From a checkpoint of a small transformer trained on Wikipedia: LayerNorm before each block, 6080 steps.
MLP neurons of a small language model. Each row is named by its layer, matrix (up: input weights) and neuron, and shows model dimensions 314-409. Each number is 200 + 30 x the weight over its row's rms, rounded and kept within 0 to 999.
After each neuron's rows is what it responds to, as a language model described it from the Wikipedia text at the highest values.

L4.up593,210,198,234,191,154,207,173,196,191,210,171,242,195,194,218,223,218,178,229,174,205,213,166,162,170,218,216,148,209,173,234,194,203,222,200,169,184,228,220,179,188,198,192,149,199,156,179,186,223,250,254,167,220,186,173,182,194,173,160,218,291,180,150,193,136,138,233,213,173,247,185,170,196,117,212,172,214,221,234,184,187,198,215,140,194,177,197,192,211,249,143,200,202,239,232,190
Description: Sentence-final word with period. The last word or word piece of a sentence when it carries the period, e.g. males., India., politician., also Starring:, usually before a new sentence or line.

L7.up993,185,128,192,159,203,230,215,209,207,257,158,231,190,178,217,165,188,205,200,243,243,207,197,195,261,266,201,203,166,190,237,259,195,184,229,164,160,227,201,200,224,209,141,183,189,249,183,185,234,224,222,193,166,185,173,173,222,206,178,239,184,160,142,201,249,208,230,208,197,206,211,192,172,229,294,171,191,188,223,185,203,194,191,242,235,186,263,193,187,185,245,184,151,151,188,224
Description: Prepositions after nouns. Prepositions like of, to, from, about that follow a noun, adjective or participle and link it to its object: parody of, letter from, involved with.

L5.up223,202,175,171,216,198,233,177,202,220,227,218,172,231,184,220,214,247,270,231,211,217,147,202,147,183,221,173,158,192,181,205,169,171,190,219,180,220,157,191,141,163,171,261,190,179,228,218,211,191,233,191,147,174,241,169,169,182,164,181,207,199,235,242,221,180,167,181,191,192,184,198,156,194,201,201,296,202,174,181,172,179,163,159,159,201,200,183,246,168,232,190,181,169,186,167,226
Description: Word-final suffix pieces. Final word pieces that complete a word split into tokens, often plural or verb endings, such as -s, -ates, -ines, -ge (reforms, estimates, guidelines, badge).

L7.up1178,255,127,219,179,110,252,200,246,206,225,179,238,214,166,222,183,181,253,162,184,172,155,198,211,234,203,213,164,200,226,202,186,238,178,252,208,219,191,201,229,204,218,222,180,202,232,204,146,189,236,176,197,190,155,193,152,209,238,165,213,263,233,213,219,185,231,166,288,228,192,205,185,179,234,245,205,213,205,227,170,143,192,204,245,196,144,201,177,152,247,215,236,168,193,205,179
Description: Taxonomic authority names. Opening piece of an author name after a Latin species name, e.g. (F of Forster, (S of Scopoli, Gill; weaker on words or names right after a name in lists and tables.

L7.up52,212,210,195,123,136,207,189,208,201,220,198,150,203,164,244,226,172,259,221,225,199,189,210,170,208,166,223,205,196,233,222,185,200,246,205,167,188,172,174,211,146,156,240,167,188,204,180,243,232,221,175,209,188,219,205,241,192,174,210,216,159,212,176,203,207,236,193,197,267,185,186,191,166,205,164,188,201,140,167,181,196,173,249,165,201,163,216,263,217,192,141,211,119,167,175,245
Description: Word-continuation pieces. Second pieces of split words, often after a St/st start (St-ep, st-rat, St-at), and " of" in infobox fields like Place of birth.

L4.up90,214,166,217,151,143,229,242,233,204,199,169,240,189,160,225,193,219,232,183,191,216,191,214,199,225,195,205,195,214,202,193,192,218,220,256,195,245,218,260,223,200,153,201,219,216,177,190,194,187,176,139,221,159,175,203,173,247,216,148,267,247,243,229,199,149,230,171,212,195,235,164,192,195,214,233,203,216,176,166,186,172,208,176,194,217,155,171,171,191,242,249,213,218,188,171,176
Description: Proper-name pieces in lists. Fires on the first piece or closing comma of a capitalized name in bulleted lists and tables, such as taxon authorities (Hahn, 1831), person names (Nak-amura), and place names.

L4.up1091,214,212,215,193,170,207,190,189,193,133,270,166,198,217,241,175,217,168,203,212,193,176,149,188,215,204,176,209,213,214,207,205,195,239,160,177,221,161,212,177,175,177,239,185,154,185,198,239,207,213,269,155,140,206,219,226,157,130,184,241,169,212,176,210,199,216,194,213,220,187,222,226,156,191,184,284,218,202,157,244,233,188,207,227,250,205,226,264,197,190,206,186,218,195,164,207
Description: Numbers in table cells. Digits inside numeric cells of wiki tables, such as goal differences (−14, +22), vote counts and temperatures, especially just before a | separator; weaker on word-final "n" (Redfern, Kolbotn).

L4.up252,222,231,170,176,218,202,213,201,222,236,233,225,244,197,229,240,182,215,181,233,252,185,207,192,237,231,203,176,216,251,169,213,214,193,220,174,183,198,201,163,176,131,250,178,215,234,201,213,155,222,175,185,182,208,190,151,193,138,175,285,251,256,188,206,171,183,197,212,263,199,207,216,148,130,230,206,209,165,253,180,159,183,136,162,228,180,201,220,182,224,147,192,168,181,194,248
Description: Inflectional suffix tokens. Inflectional endings split off from a word stem, such as -ed, -s, -ing, -es, -ates, mostly on verbs, often followed by a preposition or article: wat-ches, revers-es, confir-ming.

L4.up904,174,179,226,221,161,190,175,167,234,193,268,228,190,197,216,231,189,180,221,197,222,242,158,247,191,178,195,175,161,204,195,233,216,262,163,188,224,167,133,274,211,209,151,125,215,156,152,195,201,230,247,220,178,170,150,176,222,171,180,226,207,128,200,229,182,182,249,226,213,254,206,196,161,198,166,222,222,200,176,170,220,186,173,173,210,196,174,221,158,192,144,242,206,209,220,250
Description: Table last-column cells. Final cells and pipes near the end of wiki table rows, such as a Time header, point totals like 25 or 16, and the word time in Running time: or at the time.

L7.up1324,199,220,155,155,180,204,246,223,199,159,185,185,176,218,236,180,216,224,242,235,233,194,197,142,190,175,198,155,221,220,231,217,227,184,225,126,218,179,151,182,212,176,167,212,204,215,162,172,201,180,239,211,211,171,182,200,211,161,239,211,193,162,146,206,203,139,244,209,168,154,196,77,178,149,144,218,207,239,211,237,220,107,164,218,226,209,179,191,197,237,196,182,193,192,222,264
Description: Place/time modifier after prepositions. First word of a time or place phrase after a preposition like "in", "of", "at": early/late before years, months, northern/south-western, New (York), approximately.

L5.up897,228,182,173,143,205,262,206,213,237,191,238,176,208,203,226,264,206,166,203,208,192,205,158,183,235,234,228,187,199,176,140,218,211,247,161,225,274,205,175,202,182,150,202,163,178,197,211,219,251,205,226,108,127,251,229,222,154,162,172,205,168,191,176,152,169,176,179,223,230,245,176,160,195,209,196,199,272,218,182,194,242,166,200,217,196,196,205,223,172,185,250,166,170,191,223,202
Description: Table and infobox values. Numbers and separators inside Wikipedia tables and infobox lists, such as vote counts, years, and pipes; occasionally mid-word pieces like im.

L5.up1470,213,219,181,249,204,206,181,206,222,214,226,212,190,269,207,285,262,181,195,228,192,211,204,184,150,180,164,148,244,230,198,247,233,192,180,179,241,180,154,223,241,210,172,181,194,262,167,212,210,191,249,167,153,192,239,153,171,133,205,241,240,193,185,219,172,197,254,212,221,230,211,194,179,157,161,219,183,234,187,173,224,188,219,172,232,229,167,242,190,194,133,190,207,220,199,241
Description: Temporal modifiers before dates. Time-qualifying words right before a date or period, mostly after "in", such as early, late, mid, until, spring, day; also markdown table separators and pipes.

L7.up533,186,213,201,181,247,223,270,191,123,228,203,186,186,192,243,183,200,199,197,165,237,181,225,216,148,241,165,230,163,238,238,188,213,184,223,163,179,177,182,241,165,159,201,244,222,167,180,200,219,217,207,201,221,241,249,177,202,216,167,192,175,191,138,206,209,171,197,210,297,206,199,244,175,149,195,214,220,230,266,242,186,199,237,232,187,201,206,223,190,201,227,184,163,153,189,149
Description: Sentence-final period. Tokens carrying a sentence-ending period, often fused with the last word-piece of a name or noun, e.g. "Newman.", "County.", "Camarena.".

L7.up1469,219,188,159,198,148,203,232,261,237,175,224,208,212,233,248,203,178,236,201,223,230,204,166,192,170,175,208,205,192,173,191,204,224,242,183,151,243,178,166,207,148,248,246,154,252,167,186,178,185,156,205,166,206,230,198,209,246,171,169,212,258,175,154,205,219,169,224,244,201,202,267,203,183,226,222,161,173,195,174,169,169,218,194,232,238,188,219,198,200,202,190,208,212,175,199,180
Description: Section and table header words. Words opening or inside section headings and table header rows, mostly in sports and media articles, e.g. Appearances, Team, Title, Pld, career==.

L7.up1644,217,174,221,227,197,226,210,211,204,224,190,210,184,208,201,143,218,191,154,250,193,211,181,195,210,250,175,207,235,144,214,221,197,179,159,163,192,217,190,229,221,210,193,182,176,180,162,101,228,231,162,160,179,189,231,196,197,193,214,180,237,210,177,249,244,196,210,246,222,227,236,234,144,235,163,207,244,210,160,187,205,157,264,188,214,194,226,211,158,209,219,213,177,220,208,217
Description: Capital-letter fragments in names. Single capital letters or short uppercase fragments inside abbreviations, initials and names, such as U.S, H. G., Louis XV, Elfsborg IF.

L4.up1421,202,243,194,217,161,192,195,202,210,212,184,220,224,179,240,159,202,267,145,211,224,177,167,210,211,219,191,212,208,153,210,202,235,218,193,181,225,185,187,224,195,209,219,166,196,158,241,123,197,195,177,184,172,191,201,252,220,212,213,193,266,177,193,220,160,226,231,218,205,239,169,176,176,170,247,217,238,146,196,204,215,188,164,192,227,223,210,218,152,147,235,207,170,245,150,246
Description: Closing parenthetical inside names. Closing parentheses ending asides just after a name, mostly birth–death dates in biography openings, e.g. (born 1985), (née Russell); also middle initials like H., W. and a nickname's closing quote.

L4.up1385,165,234,185,163,172,177,236,195,216,220,197,171,226,215,209,231,239,173,183,252,233,203,178,193,200,141,195,248,222,208,253,182,217,194,195,189,202,174,213,217,216,190,189,203,192,221,238,148,220,186,160,142,216,222,234,155,209,215,174,154,234,179,112,211,167,182,255,193,239,274,162,206,166,196,214,203,211,177,213,182,216,204,242,194,210,276,213,236,171,220,191,220,180,211,176,193
Description: Sentence-final period tokens. Tokens ending a sentence, mostly a bare period or one merged with a final word piece or digit, as in "population of 921.", "July 1981.", "all land.", plus occasional semicolons, in encyclopedic prose.

L4.up556,246,207,169,220,167,220,216,248,190,170,195,237,217,188,238,219,213,192,195,231,243,278,206,184,186,221,190,239,245,187,218,168,214,214,278,181,226,207,148,230,174,155,233,231,195,150,195,218,222,240,244,170,216,189,160,151,225,218,227,210,205,210,180,184,212,165,233,222,193,258,211,183,144,225,144,200,192,217,226,176,178,215,231,256,204,170,245,227,219,159,216,208,177,155,159,235
Description: Main verb after subject. Finite verbs, mostly was/is/had/has, right after a long or complex subject noun phrase, e.g. "the series was", "the reservoir was emptied", "Camden was".

L5.up1466,210,243,253,162,182,242,201,186,208,205,215,206,180,209,218,209,206,222,210,260,201,202,169,192,176,232,229,180,188,184,138,192,168,191,201,195,224,180,168,158,179,239,211,189,196,249,208,214,209,224,219,174,195,201,194,209,178,172,190,247,186,147,171,195,178,230,180,198,215,160,125,121,164,136,178,149,186,212,202,229,226,198,201,190,218,162,236,194,174,175,190,178,173,266,201,245
Description: Word continuation after parenthesis. Second word-piece of a word just begun after an opening parenthesis or heading marks, e.g. (b-ook, (w-ater, ==R-ep; also other mid-word pieces (underw-ent, reg-ulate).

L5.up1170,165,230,202,163,184,195,208,185,205,180,162,213,254,192,184,203,245,151,251,193,191,195,146,206,171,185,211,231,239,177,223,279,207,209,188,184,208,230,197,202,173,211,230,153,209,204,218,212,246,217,217,221,182,216,198,219,174,176,216,217,251,151,188,186,152,207,179,196,171,273,188,201,156,223,198,197,234,205,177,167,242,194,214,169,215,191,222,217,203,257,203,175,170,260,185,177
Description: Field and line-end boundaries. Tokens that close a field or sentence in structured Wikipedia text: table pipes after header cells (Pos. |), periods after years (in 1991.), colons, line breaks.

L7.up382,237,194,219,169,208,238,144,252,164,195,170,157,142,254,209,157,211,178,173,194,170,162,218,205,222,171,226,208,189,244,262,223,182,174,185,206,227,228,168,193,165,205,171,163,203,188,207,185,207,159,131,218,196,223,276,192,229,184,187,221,204,116,214,231,212,184,226,202,180,206,196,237,139,216,199,181,231,233,198,211,172,181,203,195,220,211,225,199,149,212,246,238,189,187,192,202
Description: Table cells after numbers. Pipe separators and small numbers inside markdown table rows, right after a numeric cell, as in box scores, standings, and episode lists.

L7.up508,226,210,155,191,174,201,204,237,212,199,196,212,245,161,199,167,190,219,179,235,212,218,199,193,214,220,192,186,247,203,220,119,210,173,252,219,164,134,194,168,239,211,197,202,189,204,208,233,238,195,210,170,203,160,167,197,209,197,170,228,215,207,207,177,184,186,195,197,195,221,180,184,155,218,173,195,210,186,185,217,207,221,176,228,191,165,201,256,191,234,205,205,246,140,195,212
Description: Boundary after organization names. Fires on the token right after a long noun phrase ends, usually an institution name (Commission, Corps, Line): a period, table pipe, or verb like was/to/would.

L4.up1170,151,223,167,212,189,194,234,192,217,206,156,209,192,155,216,213,158,207,218,203,213,204,193,181,174,207,206,196,188,162,167,231,179,200,158,183,250,158,201,211,215,203,204,179,191,221,172,167,275,198,143,177,211,245,229,241,164,193,211,226,150,151,136,201,195,189,216,203,217,222,180,136,166,166,169,210,228,235,243,192,191,138,186,200,242,216,166,267,194,212,179,210,195,253,249,221
Description: Temporal position words. Words placing events in time or sequence, mainly early, later, late, first, began, as in early 1591, three days later, began his career.

L7.up604,210,171,170,219,207,197,183,263,245,202,159,200,219,201,260,220,192,146,191,198,224,186,220,197,196,219,154,150,174,263,286,164,223,203,285,219,178,215,157,196,213,222,189,197,157,146,217,199,185,196,190,188,219,214,236,210,222,116,212,183,179,198,203,232,149,189,215,185,198,225,173,217,166,170,194,276,236,137,254,212,205,159,188,219,207,191,194,285,196,272,228,180,182,148,247,201
Description: Plural noun endings. Plural noun tokens or plural suffixes completing a noun, often after numbers or "one of", such as films, licenses, judges, poets.

L5.up429,195,174,118,212,145,203,227,196,196,196,182,203,214,169,229,198,230,184,183,219,239,235,204,189,173,176,180,229,233,185,213,163,240,183,222,170,242,242,183,219,192,214,206,183,232,172,204,219,213,171,253,122,199,217,176,240,220,211,227,192,186,235,187,220,238,166,196,176,190,224,181,205,213,200,196,205,141,204,223,147,189,210,248,217,206,195,219,226,181,224,260,194,200,189,204,202
Description: Predicate after long subject. The token right after a long subject noun phrase ends, usually the main verb or a linking word, such as was, may, dates, at, or a table cell divider.

L4.up1538,202,222,155,201,128,203,168,212,190,263,225,248,264,219,226,222,194,147,153,203,208,204,229,196,256,177,191,178,219,212,177,260,214,187,202,178,179,223,177,249,229,229,170,210,169,226,189,173,205,209,167,225,205,212,180,219,215,209,191,266,212,164,238,214,211,203,262,206,226,239,171,196,169,228,231,196,192,159,195,162,208,226,161,177,216,139,216,165,154,274,190,189,191,187,175,215
Description: Prepositions from / by. Prepositions right after a noun or verb, mostly from, sometimes by, with or at, opening a source, origin or agent phrase: learns from, expelled from, release by, released by.

L5.up903,238,147,182,170,148,215,202,206,195,200,199,248,194,177,208,215,196,226,201,210,199,223,178,210,219,199,180,174,192,191,220,203,192,226,220,182,235,166,226,199,227,171,241,179,225,222,188,189,214,250,220,148,165,172,213,242,236,224,198,259,221,268,212,234,164,161,191,217,223,219,199,193,120,172,262,290,210,188,192,173,182,197,201,177,192,140,229,141,146,202,205,216,121,145,196,206
Description: Second capitalized name part. Capitalized word-start tokens right after a proper name or term, opening its next part: surnames (Premjit Lall), taxon authorities (Arilus Hahn), run-on list items (Rina Messinger Israel).

L5.up1637,168,239,255,174,168,253,262,192,192,191,145,200,238,194,216,179,243,185,209,213,197,213,176,159,188,165,200,242,267,96,267,182,190,200,219,191,229,266,188,142,213,206,210,180,188,168,186,164,249,281,251,154,178,257,170,201,199,229,173,228,244,244,176,206,180,214,211,214,142,206,149,151,169,138,193,220,219,136,222,191,224,180,201,171,232,145,195,210,209,246,208,194,172,196,198,164
Description: Sentence-final word plus period. Final word of a sentence fused with its closing period or bracket, such as Australia., 1934., designers., and also closing == on headings.

L5.up1319,175,230,144,237,216,193,269,168,240,209,237,232,232,182,238,164,245,220,242,209,228,233,178,176,196,158,190,195,168,146,158,226,170,195,203,215,238,182,230,205,213,196,151,177,222,207,152,206,225,180,232,213,122,179,151,223,203,169,210,171,225,188,179,220,204,213,217,218,198,135,189,145,184,176,181,190,196,177,181,146,179,221,191,216,213,212,239,200,185,221,198,246,158,216,210,194
Description: Label nouns in compounds. Nouns ending fixed label phrases or table headers, mostly sports and stats: "| Time |", "League cup", "NRHP reference", "football club".

L7.up1477,174,152,220,178,237,294,201,172,200,185,133,217,183,220,209,177,232,185,193,190,198,217,168,213,177,212,225,216,232,186,177,210,206,291,252,184,220,181,224,204,222,190,147,202,238,209,215,231,183,232,148,177,143,167,256,216,174,180,144,225,219,163,242,200,197,149,218,232,204,227,203,212,190,196,254,231,263,244,177,201,168,209,178,197,171,226,232,193,225,243,186,184,156,179,168,193
Description: Infobox field labels. Field-name tokens and colons opening a line in bulleted infobox lists, such as Area code:, FIPS, NRHP reference, ISBN:, Website:; weaker on table cells (Labour hold) and stray prose words.

L5.up1679,186,191,214,193,173,220,226,176,182,253,219,212,179,209,226,228,224,155,208,206,229,203,214,208,164,187,167,175,131,212,183,241,188,248,252,159,229,210,187,250,154,183,219,180,197,205,209,171,232,186,171,234,202,180,199,218,180,155,191,243,220,171,211,189,146,181,181,234,159,162,199,163,180,161,205,187,223,205,187,186,114,171,192,164,227,243,184,200,200,202,171,188,158,206,133,196
Description: Structured-data field starts. Fires on the first token of a field or row label in infoboxes and tables, e.g. Average (precipitation), Density:, elevation, and on the leading dash; also on a/an after "is" in opening sentences.

L4.up1252,148,214,165,136,214,217,226,216,218,152,195,151,206,179,197,202,223,223,213,154,184,223,179,228,155,195,149,178,148,158,195,236,214,222,186,196,226,203,135,205,180,212,217,143,232,214,206,193,253,198,199,201,222,228,224,232,279,221,256,208,279,152,202,242,183,179,266,219,237,166,198,214,229,233,241,210,197,158,210,228,179,155,198,201,182,195,202,223,204,167,206,162,154,215,162,209
Description: Table cell separators. Pipe cell dividers mid-row in Wikipedia tables, mostly right after short numeric, dash or empty cells (scores, standings), plus "—;" chart-list separators.

L4.up617,187,189,192,166,179,244,254,176,203,220,189,211,197,191,218,190,242,184,229,150,186,226,212,249,184,212,214,203,158,167,153,216,206,235,235,180,201,181,203,221,219,230,178,156,191,205,203,193,232,245,223,177,165,146,214,212,162,142,202,179,162,174,147,202,198,174,169,204,175,162,242,179,225,169,185,189,232,221,152,175,153,176,189,206,238,186,197,164,196,183,202,193,173,186,208,269
Description: Structured field labels. Field names and separators at the start of a line in infoboxes and wiki tables, such as Density:, Box office, FIPS code:, and row-leading |.

L7.up216,210,208,211,211,168,172,220,181,175,201,185,186,174,244,193,210,217,165,138,258,203,199,203,201,152,158,138,209,254,201,235,199,183,229,263,193,216,210,202,172,239,190,172,160,213,203,240,205,235,215,205,233,216,170,229,201,205,201,199,212,204,180,220,214,197,158,243,185,202,245,161,194,199,169,175,180,198,200,207,189,247,242,244,201,193,197,228,225,151,246,226,201,203,144,189,200
Description: Sentence-final period. Sentence-ending periods, often fused with the last word-piece, closing factual statements after dates, places, or names, e.g. 1976., Tortricidae., Marseille.

L5.up555,183,167,215,239,114,186,193,201,217,238,226,262,261,175,212,175,196,196,237,177,223,170,215,168,193,226,209,186,198,227,167,235,226,226,211,196,158,188,192,245,242,216,188,185,203,231,169,197,206,233,207,175,213,187,171,233,156,204,213,210,204,172,176,226,223,213,163,204,252,253,233,173,222,148,243,222,225,168,257,179,155,187,233,199,243,130,173,251,137,219,188,184,164,193,207,237
Description: Source preposition "from". Mostly "from" right after a verb or noun it completes (learned from, benefited from, assistance from, shift from), plus other governed prepositions and verb endings (-ing, -ating).